python train.py --n_layer=10 --d_model=320 --n_head=5 --n_kv_head=1 --head_dim=64 --d_mlp=1280 --vocab_size=2238 --activation="swiglu" --norm="rmsnorm" --norm_place="pre" --norm_eps=1e-06 --positions="rope" --rope_base=1000000.0 --rope_fraction=1.0 --qk_norm=false --attn_scale=0.125 --bias="none" --tie_embeddings=false --parallel_block=false --init="uniform" --init_std_qkv=0.0276 --init_std_o=0.00618 --init_std_up=0.0276 --init_std_down=0.00309 --optimizer="ademamix" --lr=0.000325 --beta1=0.9 --weight_decay=0.32 --lr_head=0.00466 --grad_clip=1.0 --warmup_steps=264 --schedule="wsd" --decay_fraction=1.0 --decay_shape="square" --final_lr_fraction=0.0 --batch_tokens=32768 --seq_len=384 --doc_mask=true --train_tokens=259000000 --steps=7905 --dataset="wikipedia_en"
MLP neurons of a small language model. Each row is named by its layer, matrix (gate and up: input weights) and neuron, and shows model dimensions 160-319. Each number is 500 + 25 x the weight over its row's rms, rounded and kept within 0 to 999. Numbers have three digits each. A neuron's up and down rows have the sign that makes its largest values positive.
A block is one neuron, or neurons of one layer that tend to fire together. Before each block is what it responds to, as a language model described it from the Wikipedia text at the highest values.

Word-completing suffix pieces
L4.gate29:504493528484496513479487531444504494500478468448547486537500513514493522485467482471522477525501475453498478483504501490491467506509518504496512498489496470499467513460510478466485492467526541475565491485509500439504523483494441482472468471481490483524519453494465452489473515520526452514517476491459502540492499517495508489501529493511493514504525500500488526499486513505501440472514502474537462506519469500477487520475499487550505503431486518459537511530509520497543475506552473
L4.up29:535494513550482512492523508496460540468496484474518510509506505492487509543529540504518520470461534536490534499529515499484488519480497523495475468541504512462462492505502525475448482495498500440510523498532496542493510488508475530467518536515545453531558499491514493513457511502477475507485500502535530524514499478499485530531533513472480480518465494489455556506491495525480482515539476473548509518498506515506532463493511486487520501477458505426476477521436538523492497486457490
L4.gate153:491506527511539480481473512498452491518464443500466439527525481498477504487489502490471526483498528457516516491495537443536487508462521475479533472457488529482449499484514458484491510500494462472507517499500552496516520511501519481484499508509471457505508481503498522511495499489469512500478493496553515523497468492534495513482512499516503465510511472528485518484531505518486501477523514485525486466499489529530537516506480521495530498524559509505516473496460494503469470511475522
L4.up153:510475511521516498463490476498489505489497495499465527472521481499532522493494533552530508486491459462515531508526479531562475513530500519499521505463452498465542531482495539463541460564474487491503475488540456537489507499499468499459540533523475494506510520523494495485540492504519488508463546478485535492524448493477498466507534514510505494494490502516489485531457507504482501475510524529541481486470480476521510462483494501492508507493500501484536461503535521498504511515508482
L4.gate165:530498491519471495514497490491522517496498484541510447481522435504526497489487482494497497481532492548500528517502546490508461527494523493485477450470445462472509533469479528518467495511461472462505459450508495474509490519499493512458473518558475507546529503491509500491494467456481494446471537532518520529532483503513505509478510525490509496488471486512514537520517511510454473530516476483470472503486493514493530519525535465501476467490522501524516552500495482513511539493509456
L4.up165:542497531510476480495523458487480491485535486544494543500540508532541494530475510513522478495544491513479533472521533532487484498509539500478508466477498461528506488490506509504517480543461475546489507479534542547511488493501518508485508499521489507499494524535479523507526485497541513535498504546531525550490489509486520507534495538470498500531491511518486512491561510486492488508515457497499502469541486515491496507522518538491501468485514521529497477456468469511485515502532479
L4.gate332:477514477526508530528464498499477512524526479489544452535480519486520490496501539486481496500502496483489536489536477460525486524498559460507477462506490493518457524465509476509481513472518432485501477508514509504516533474508526521517511457484460497498467475468522463489483580505517489514503508477556545506498482529497457470477450513490513456528524506468518517505455514547500495484518493500530458486493495512475520530526515519490507472513497493537493475492544509465466480448474520
L4.up332:540491492516494495491450505478463534512517511501516515494511475504478511515525508508472542477475464504526498483509530451491533453504481474525493503473483510469518507452494548477467468536497472507500531485518511509495530491478518535473465540510501441474472491498485456507557514499515477512504473512494497454494443546546503541521544478532533493552484531502456528526503533533500489531483496574543539477484536508516526488523526518526504486505477451517504505485468549513503498495485520
L4.gate375:517483474467517528470513500477487514504517513514537510473502479508522510487523452507506511528495480475473494493495528458520462490493512478464506450465440511523517527443496546463482498520489472479477516523519507536536532523496493463493470485487479495571512486490479478522471465462498500506466508478537534486479477539482512564501538481490509516493497492464486518466519510522536435516481519527489496516439528513529499494456479503529496465553548495520505546544457511541516530464482508
L4.up375:533506525535541501518492485495468495456457445486460470532511469511500467502466502532474494503521507487510501488453470478542519511489472491533509521532483493535462486512507522479511563526523469457480512492497489507508536546463479480485478527470520500510502500568464532483518525505475517506528489522512475478444527503512482515513493548510462482547464473502535525479446508455509509513470532528491508503466517507566499523525526504508503496446526428481533519451471486485485494476511504
L4.gate485:467451469483535518514490505485525504477502478479516490490493503483510495554511480495492547504496467480525484515509485531513483443509491471529490513529491517507539518481504515495523507543498531510459456565501464499534496517524489488502486579466499465487499474470512518508476497515461464483504507451478489434529455525459481521509524491466502466514487522486478559493496503509510494465480520492479497449474534535524504485486531541491516462490466519493502462516454540523483463493446471
L4.up485:496518524523518551547493499471492563532495497502508538511468504483451534536523497496517491492528487466478502476479488495489497482522483469540523505534513504473519462496497470453528555519513503481491517539507488544526476496515473473512484544489520508482500490531504532493502509513486496486478480472466497508502509520512493502474515500537466496519502499518476500537484496478492459486463518550539483471503505512476508513477516471464500533508509477540538470504475488502470458491475468
L4.gate636:500512491516505508455436577502507518514500514471530498503555487486481472465563499497463514539484496538510505485530548540523522497523515526482479461488517526465514515510504488530459527500475556529506436472517450461505487479516474500518499484519517494520501504459459498525526467493489481460467500503549494502506490537472476455527528492449483476497495530495473472544504510522513541497497495505478479511486453545477458496527536521510489504490502534522509481490455494495494511471496488
L4.up636:508492552495542516498474528485538526507516521537512483555511448543495465490460486528462481519487500474566499440540469517537538495485512490521490482472513500481478493492539515464470502543494477562469499485493453523491513505518502550507500495514492504527510457496474501529517461522511496536477497525522499502522444522475487477483520534510537547485516518509490488523542505515528499500495537511519508522521487485520519512481558480488480524476486470463516536464517495505487512495499507
L4.gate1086:492483492484505565479514512457466532455524517513529473506524466526497484477486523515534512504467479534504492494475506487461507497477508489459478472514515461532487504512533525501498482503420467502522456490531507508523487510495509482424510540473486491517522491481503429518493508490511474470510512559526474514531443539503494515504522496538493501471484457514479468505529479525449518480508462486499446518506511543495481514507528503504506479481504507489465494493493504489437480509507520
L4.up1086:484488510505467502505470523511460532488462487487483449510481505507528489523491533474544478466497485466510476496541506517504493543516514515474533504502500459505477486475485517465478470507492478478492533537523534507495523507463496485478421535520473451476488463506502500503462534535465459514510507484481522504482447542571504538467552552561485493508514454556497459519508490522468501513477509535503501505521483514484479501503498517510500507509548560530508504473529527490485486465509525

Word-completing suffix pieces
L3.gate754:472514510501470494532484520482572510527513519525506491500537476468530506457492503520448512473456495488506524532487518477523500514480491514456476502547507500512529486504494527550507534496475459466488487456484504459488509530476521501484501499482467477506468516509487479499503517479468480509476534515472529464507496509502546505482485487495518493514458513461504494483470457552486513469525511488484469504492505520450452453547462479525488484491473476483505469504534474503480472532514513
L3.up754:475534534519485498499491512495548466500513503531547537519479468480519505488497496523506455469505526525480494516515508515475544503498493542504519468485546484474529426496547506556472540531516482514434507497498481493472473559458508528496504550478490495471468507509474511474529531521446496506504543494492544505495514540490484486463510496488510520493523513492481503488472496527500487472514489509474480506505492478467444507537443507500474517530443481468515520504504517532499507563502492
L3.gate1087:440502540500454487506487531498494525504453492498524492505497482481486481465523470546485492451537507502500484478520508493469542508518492503476491490489460508493517551467505495534466533480500495495531530503531492515472478495478523504477454489537500452453451516538503457436461481505453446518456526504519414496535493538517531481454464515500496478490486441510480543511472501486503529482537505509495529495522503505479516534434512496555526527548476515463513477490518508491487485483524530
L3.up1087:466555498496510545481493494472453493512487488530497449527471445472492528512470512497458492492511462535521520482528527454456517489488516563517470467540477510527520480535513504488447477530532455469487507501494500517504471495495489499516460537498519513484494477487521492473487479470482470482451524516530488493512466464486490474453525514504492509487462458493464508522473502523549467520525491512486509474497511502456485498513508450507480520523463493499540512517504490558484464490510546

Clause verb or opener
L4.gate520:493510481535499477501540455466558476497504501460538505485538508495486490513528517495440490470485499506501551574518478519490529501513503474490498467505516535525501514484516505500488502456479499490517476491462475487485503493517455502489499486504512506514557527502518487466510502489455528493443464466478546487509517467484491515478512501499518487467462523461555491488430501526538533502480492517509489548495511506448521499521497483516522475545497471497531483497495516486512455535500497
L4.up520:486488489464509464464529483484489484526488550501491478484525433521465463505502549510511464473540499490510520504509490512454541498510501468493504475470475481449499475468577508477462487533507531499526511480496519514448486557449442526479514452499547472503481522489520506490502523528458522539432515489500575494509508489509539527465524544521484518467514529485506502500412484496518503522539513467512477496518494507500490529467475490537505516497529454480551475532469536480492489516482493
L4.gate533:524536512497455448505500483482542494511500516525483462467525522467496499480556504543485517476497501513498464526471523474484487516532469476504457459516485533471519515516512531510478539498496491466488481507508492496492491521493488514468541503527490518524530494512479517462483517495464509482537492516507486521526494473451504506498463531465515469480466568511507478466433499503518540536510480490453494523451503475501479468491476499537478444461481514516546476486459479501454493529499519
L4.up533:536505510533513506540547500494496487485540560541495459504500537521492493484556506477464515532525499470502483474531496514493517522503509526523511515457496452470502510511472524471477455501493523533473494523488480471509489462494469495523497509532542555509526495460475522476505524518500479523475494524498510522465507476480552527486518497509492459515520474480457523543474519469512534554454480530535501463481486490507490521523550523471511467523499527501538505489512548526469495523469474
L4.gate673:493436506537459495511496485511499465510505534461505501504495526531482515504490526455497498499467465486495496523508472481455521498516503477520490462511499498511503537555526511475511483453486513490513494450457496502547503524465506520487531506484523523522497493485507495503478521489488471543456533460468538494509504493489488507486491516518510514502496455515446491473490468489490530464525504523492505556506564504467489496460488515510519487479444514450509497567494527486495509493488549
L4.up673:541469508551495497478504504442517502490496515492506527508477528467543507473537474501505478516464488525499533526525489507487535470533539465492502498548501543515509500487554518510531470472494534498492485504505497522537499526495548507482527486505512489538480491495469532492513479503491498536512459466504473495510509486524500496496526515527477479569508523528484509546463492511448501439515542502482520536480529445524512523535498512474537478503482477444516485504469492504470481498473560
L4.gate786:458531477533488498454472519453490498522460474529535500466484475425540468462489507499471530460449523495464542527524475449489509522546469514493461501490462532486476503490507521509503508526475491468509503461537446507503509508469524519496464487437482509516493488537461516473483497451483485492444504529508539488534472474505514506519495523502491504491476540525488509478501460512456445517515492474526516516480510496488506462524483509489493449486481511477450486509524492493503501524518513
L4.up786:472512530508493512464488502515506515478461488550515496455477539538498488477531507512478493530512504512538493551456534534508485529477489481483484502497484493519533484474433503497500529482483547470451511482493457494528498513487467514481535469469490498488486489504467522463503471483510510543494466559520477546487467482436521525439521523507472534484512543520502488458459507513513513480465447498491515536482494474468467508488495481517479466457489554529514496478525533489465514477485524
L4.gate822:510495500509512475449553532489560517496480525506534501475499470491525498437531491510472507516507461494486510481546507481511494529464500463534494460516535504520546507502507543492451506496481488469526465533510510507532507513496506456502481503506483492556491502500542489458498525467492484517529504511469538505466507505494510531517461509493464447521475499508497533493463475531447510520523527505441485510488506469473484544486528532507512468508527484497462517508499496492486521467438563
L4.up822:508519504532525500540509501491523488540503496483530510463452503515468494538549506497521448500520477508478481542530554511457509520507470464487471519514493500504496492482567530492496526518510473548493488553496492526567477477497491491480523497507476525517501443513514465496525553528486491498505500500521492508508510522510554525538489544437503465495500479514506543487484494505485478531502503537504509535513549475467519496498534490476501498519511523496514547457506567499514531464481476
L4.gate951:530502464499528494512499540481481529485471523489461512500490480526488495524513478512496514507469487531500448528511490509448522501507524453516494506501482479530532487454511517523498461518490498496533516506506578507483508489492502492472532527465517474504491518488499533490470509484546464485529517521520474511501443535520515499468540515465513474513473468483498491532513491527485507463493484512509525496526528470508488494513538555525483517483455517506499503522476493496504485530554503
L4.up951:498514530560488540557532518496465445491492491471504519493515503483434486477477538463467472536484509485451457463484515528491497500494524498499481491520487514498548468554523535533510515506496498491512527447484476471513505538478496537470508502538494522500479516491563514530504506503492553493513510467517532514448507491473505506472507580498467509509456490482474450518495485479469529483506552492512512489515506520471497487523460494520534485485511511524548489479492488496476511477485485
L4.gate1239:494546522479506496510491463482492517477508510482471476491520549467507505523553491518483487490556497509524484538506506469496495532496500468551495484449498482496524544470495500520469518523522506496514485480492476462521483494448454509539516525493489450472503525497461483459487504550519505517496493532533503509588442477490488497454498484498521460512496554550484484536495508491517508487506442530518451518494460433489494509480519533519532481490489529472497530501501515502500445478521503
L4.up1239:511516511528490489493553504504528476484490499502532520438566523503468530503510530518531510511509495506487541522501513525482485485500500511501472497531487517507530470496516489516456488506528546522519486505495471475538518496470490517516476507493487523475468497506480515478494541486479518540512508489481463512504487464513511507499472517516516478503494514459436514487483507481545506494515513496460484484463454525506516542499478488476441478458464513523511463492534467514493502459513488
L4.gate1260:520501527485517490509498468535504524517511489496493472431497549516482507487487508478478431471536525507502493525472484490527518543472495506534526531453445501458473524510454542474483473517497491518495494509470501487519482528542472486459535477482510520470530485521482557489486483521479495486487553517522504536479526451427455485486494533493481481471507534495506507490453509558569492517515449491491427465462522497498524476516511512497494492488466541512514484511491486487514497514518508
L4.up1260:579519501490491518514520505485528512464481544532479500471481535500506478504547523505477465472497497507537467523481460540487468487461508484510489508544515496523490492509478504496462543473491502476517546500493488457509486451521480529455509480504505496486476551505488562518519505550517468523511480482489520516507528528479547451532476498506548488486475508538512503532501472473457527546459482517463557517524539501507480511459477508518479507506492569514512510457530509476479516487539511

Mid-word name fragments
L3.gate527:487466470486538521481480464507481487536516493515482514517460489487517496473509536510490504479474486475518497532506471512481465541538554506481475484517506529483520540504496512479475525472492504503494507500477517481489513511487528523522506537478508527495546503498528543525529529485533551476520531482471527512536528522559539518521506504511545502489462484527524542536450498488524570552529508490501517450488527521471511510525469487492552502476523504505524549493503486524522482487509492
L3.up527:516460469488536513492467464491482540517566489479456492465505518532566502505446541506551490495470531495478463485491509497496483477506537492492493540502512510581523460489496539498547498520495453504519496509468506519476500482464495506547514560484515520508507513509438522486522491466505531478514539487512503503510504501522528503490508509519509535483489489478503533472477501537507517513536502491497474487498475443502510493517474490471530527461490480557527487494531493509538471499550527
L3.gate633:501450511471530515480508501509491510484471474522483476457515462492486534502512557533487522478501474499541481497517475535554483489490542487535448485457504496550537507479521507509522503495483468464492460498536502553478483492507486464509556470523461498526529510492499536438510469466479505511492504517485529466490520568467503503496461466487496508495483493512471474502529466504504503472479496516504545518506481446455497510541477495546493489494520506529468518507531471537513469491509524
L3.up633:468469518462511458500523486478497497501492503516493526491493517496495490527517501490529489490498503481488491493515523518523500519473499515503477506466521533483556496483534500500506541510462444528464523527499523477464489561496481469534538475490504541500471488520478488500506498519505494433515487493497457513545501545505492520494473500503508561481508485533510505490523447488525502533456522527529510477511505424501523450482456531524520518464497524472477548472485474479479502480538512

Mid-word continuation pieces
L4.gate90:527486478516474529486544485494476504485518536516518467478492512480508510496458487488472502467523506503544493554431504519482504574534522484483462492527513532481494488533520522524506522510485454507538516513504528505492506535522545511518491505429491494499481530475485502466492517497522472454558494490498468449527516505518518484500483504523505520509510526508487503532481474538485509462510473548473479512514534502448457518496494506508503496530491504471482469541481488541471511520519552
L4.up90:484545528481539485472472483479473458546514471514500506517479515504526468468518465468507505459511545539540566524482498549478469549476520516510486513485505504483486526527504481489496530519507502494454497519526475495474521480478471515532511438533486521481520513516481489474554485536521532555507507509492535491482488499507498508482509505506516512467482535511489548505502491455490488486484498485469480507517485518475526494552493467463513528511563503482483505441533488493512486491453471
L4.gate186:521492482510514529448492501491503530502527545486494525510489476449540487426502529491519510404478473518492447518479492472455494514516501496455459503513497510526519519464503541514502522487461506477488473465505516444464529510521543498492539520544474498523469545481430504465495486486505496522507506487531505502556505517519543462506551529503516496530526518546476548469506469506434550490502506456497492502496528530508512482507466517503524500497501473484481512471523489458480478531536507
L4.up186:492484484511484498491518463530479482469521514498523494508499512474478455504502524481539478498501510525515501534551524524511485522499449525526464549498509524467489512522514547497437488576509510496506501470479490499488496505495488507532504534490463520468515516489517494476489503526583502484491498504479492531547523448479514505505497529470524473472474511529477507505449515528555498511529495485515484495498452503487447519504504491477501494520443449520486491499520481509510453484518513
L4.gate250:517505475481495519446541542494539475463511512484527512492482483469485522446491535476512505519528517496506515523502457465494489520502536497481494487537493479497495480507530560492489571533490493502509457480518527493501533537532473525519547526494490518515514507486494519483480494512506501480499521520476532504515555467534502460511501535493491468479511463519514502539521510504452495487509509513506473523491525515486508478505489451525509524548468545510502503467507535458483488496528544
L4.up250:506518532522523549455509525511524541505544518466522533570536505469477500501530494517511499528537473475512491540501496434478492521492514520463434463526532436451500501523529510531488544507486491496503494442522500485522518545503509519494482515487489514510485469497453511508482527530505537495498502514486505526507536524481488516505455509459506490517566471570502490513501538515495505528498507492511454515487499484521443502512483485506498495495463524503527479490468512510470499508503524
L4.gate303:508466476475477488481509448515535522468480474544485519492476469482515478500500475522536506464459511500499518478438517510547518506506496527448503514478485465486526471466497507494513513522476474477508465481516484489455489499485485481497472511539479471519538545481501464477518485472533489450480518500535537527511487468507469469442483497519482498485444487515482491466488472511485502452487487500528528489487488534520504502536470473515549510488505470500467451514515546473496495509488530
L4.up303:501472526536434520519503498480494455516531499487529539530519460525546523496533479457505492517511506491501510510477510522529465514500498561521475525523499434429516441508547505472542496516513508495518524469499500536524489499470433533486515507524512485498476541525511502501530511515527470507504475469512513539480515448483486489489502546524527493472495523478485521467482495480447517489511501502519496523507510510495473524530475470471507532482490497505473501481504527502501510517486493
L4.gate344:539549498519495503491483484489504510520548526488479492525546503454505526459546531500498506510471474511495491472504476509525513502489512471520495474482519516520468483492524533506461483536491500495524477501486468508481524492498514490479516516493504489480508468541492500535487493521506529494529473506536490497496510484497496539479475480523463518502491566542505506528499506530463540499498486455482482535517460522540492466519523479430491490534479499461505499516461484482499496488501452
L4.up344:459476477448492476502499449531524478542493487473492480468475520493500492504518469488523495521518538553444493508515522492505502504541545510507500491506482508498499479517523485515450524453485531518506484499483492471500528509483481513492526513449499522486502492545488534473467490509505545493546526525507535506503480462496550485468475500555459514468529539479550520479454494502495515479529502489510501510502479517505508522557465463496472484529524487523466518502491486547491527485490477
L4.gate486:520498495529518515467505467430509481473535532478500504537541503475515492499490494487519510500539479488527467494446513529544504478438520518496497441495466481459482525502505509508477524525456497483492514488522508503517497508486506537545487527513500496505514531499459501474549531500523474520495493479508537504515507545497538467512550481512491494474435487529502512535538478540459519518501509514448486544477504464519478525517504520487504499512503503511555549540503542452453472510513501
L4.up486:538523482466494506509493463506510543487524561474479503474510514496499543495511508506522511467514479496473500482533468477445516471544539489495491483498507512515481489516518543521517485486487514516494460556524499550465511521516476509464504524482546476465482524498515494549497481498471496499522519477519485507495554489474486463498488501523497487494441495514498543512539528489478470515488451504456516527513501496558495505534483489475488506526511482483495518490506481507524553517535523
L4.gate633:519512482557536521503541510507514474501540511465500500515522514493512499471501487503459508491465516488533519533534538478485497541484539485497492500519501516470515536519542527525471542469474446504524479499471476470487525490478540519537508515532485499517489525510517514474530512502540515455500485515452482470552512512493511470495505511569497517497514496515507543504510451487528469525516498530492489518482504497444509509475497518515495477494498505440499511519492519454519545470501499
L4.up633:529474467531509487484508532473515536482512507479505504481519460518512507457532507459529519454461452494517457497513502481454513477445512464502506471495483495525492522469473519506528491490512491460487522501509554475489509483496497512513454475511463521467498503497514482525504486501532461466541541448532475523539533510496483511513503506487522497459491502499505501513564499440464493503485463493498483490483482492480502494537514477484517518525495485513448498496541505525482546502542515
L4.gate670:505476502512524540467500526434482490484478488497487513498511500475520556447475477444497519519471487544521487547479475488470533514449528484524482496508479488545486489487501528483501545494485480482493472508489527504517508505475511498518506496483467509517511527491534518499536517474453474473499526511500513499526513464478488459491505497511508484474480500477485475491475467515512487455484472462490441526432486537444499493513479463516549503523443527501499473486500475488503459491487530
L4.up670:483517531488519519473504513451517512496486517575491540559495474470492502496476485499510501480505468524485506497471466499437536505459506450514473499499552470468477512455485496503498501537522477561484487514478514499572481545486534512477464517518493516463482499470469506494512510552515495473495484503498466495530499531501500513480485506525481539505514478473480464532500493540498488486451466496494451481463477523503479548510464494501515515486454516494514455503455472505475490473481513

Second piece of split words
L3.gate125:527498493505467451492474499501465478570446514491490488453533510494510511493534504525448525491476486533546485535519504492478487527519532531464515477512479519490496491460462489476471527504496520506496505501513478481482521443480479576473529488560475452543517518498483514459505517470502459527486527513502556518484554510524472520467475483501487498501495521514545493540442512520515466482503491512507516544504484463485476533512495552538491444507536492476523525523477488509538512528497497
L3.up125:490491489496474540542457509542486510526464537498482504479484523511518519473540515530551501528529527517475504494527418500502484542451538509487528518494515515491520504487484474495501499470511526453506488556522558495542511484481494484473488484496479492504486511527501513505502489511464501495534533465509463536491574518511481462518524500529488516459496474497471454494518504478508465484542482556483516498482470472479474518532458499508475507512450485482471520491506466475510509490474447
L3.gate360:502519540499491501517533492478500470534534505485486482446500537517508472523565477477504545544476483490499519510472524495488485510482487537500499504436488520483523505473462533524495497491501530487501471483516497451512516437512495539469480445495468452501502505543482503475496431493503482501529527499466507463478497499461516481498475478506467456478477552476499461514519514515490458489509516467527488505509503486494511481474512470502484442540461510458492510560504479470514478469487492
L3.up360:493484487516474487508512522543494456531530482492505516447471533525513487521495469481554524503482502498471479498464498524449538485527533526522529542463512482525512495493466519507488533454530509469543467501504499489511487463515515494507467461470505451550511549523461474454505504519511496535485465488469485450458471530475512492495464443518496481473483547483488459512515471460511502513472537499489520501472558520527484454472526520509454477546500543508513505528492479501482529472468492

Verb after subject
L6.gate231:558505468472482460472503544518493460511467520526475495485544501464502501488537497501505484471525493532494533517540515542493520524522496481501458489505488518492521484496514521528476510483497516459528513464495466442535539527466565508496551512516506509514479503475488523461488471497490497460490490537515494474532483479457523464511509515491502510506474531480560513514489503546487503502468529523455511494466485497458525535468520493488527477480530526511500453463502443496461521507465495
L6.up231:516484484478500522514524494475466482499505493494494531499514453478519467537494485514502489496513534490503498500484528453492552494492514528497489450475506508517486506473496481524494540499479513536489493544487515517497486502466518474542490493501503484506494502512523491501478442501520500478472500487516463502489486481521541555487479534523514512473514507527499520499470462569506554478458565479511525486522528490494452489500512498495530497477501491487499530498519486492500481514489523
L6.gate718:512517462460540506468490511456497516494515551529503481491470496426465484497529513515492526508526495455502506535492511533465489531582532481510462508490469520488510497524502520509489530479480507539477476494462496490491512456564531463500500533509494507537514522439483486502511549459501492469460495492506446489562516512517567513507499521514524508506447477533518468488492462495474512542475472512466463517533490491530519470539527517486515431525481507467528478506466540519497541532486509
L6.up718:496490482516538479537493484497518557491421494557504468491501503477430494512494472498513526474450453512502504542536506479480527496496538520503492532517509495534500510524489514497489527488499509508494479468509488512506502511539505510500475523457482491488518501485549508538487563474497550492498494491552490480503497469540479514519487503525490504475503491505533521548530482502526469501544488517441461486532427503490532473531512491500536502475511524498468469495469485502502527517552536
L6.gate1069:550509478487522477466520496485527521501478562552465496509525544450528522527515501465483528481538457490515457522532490519474490540505499476505465514471478508588477493449509525557478478506496476541519464501531496496493500508512527468523529498546478516492477562491532480504493476466489487482475446519487495504506494521484473481485441509512514490527512527464468495470520479517455511525474525483452517518485484473527465505469554514534517466472495520463511509477477493465475477503516503
L6.up1069:496465548523471509489534499506540482504460520478541533495479486523476487487497477455418503494500477514510501474515526547484509535460542470515487499512485507500520522560555480464439547493524519446513501509497504482492511509479485514488481549502521508490547510462532499519454502503455508535448476475522518503493507477544433511502511519486466501436483493505504470469479504474491483450506508510477503533492478554536529507479484472547510511477515524475504486488522473532487495532499527
L6.gate1207:513512500508493490509517474437487500524510516526528515493506511527530504520489504494466472455485468515532468512480471502500506528551548505519478458482504510506493500515510509549495502490487475496514462506482455499545519531512451465489497486483505520554524498507480522488489504436462522512475483487500482487577480456489494482485509550499493490494493515481475518500505527522495482454557469490456475525525529489522534513502505533539546461536470476467532477517476489481468497493501526
L6.up1207:512522485495467478497512526498547471528478534536484451484497538474488489495494526492499502510490473576512461505545510481512492508542496503468489471491497511514531490523493487530529531502492591497501452511502482500478492506500485503515463483444531529511477547479511513485488464503501538499516493471489500498455537476507514506489502528493473498467515478528556474508503466494495508514532491470510530458516514499501472484488456478524521494515552525489525554492511487503502487560500525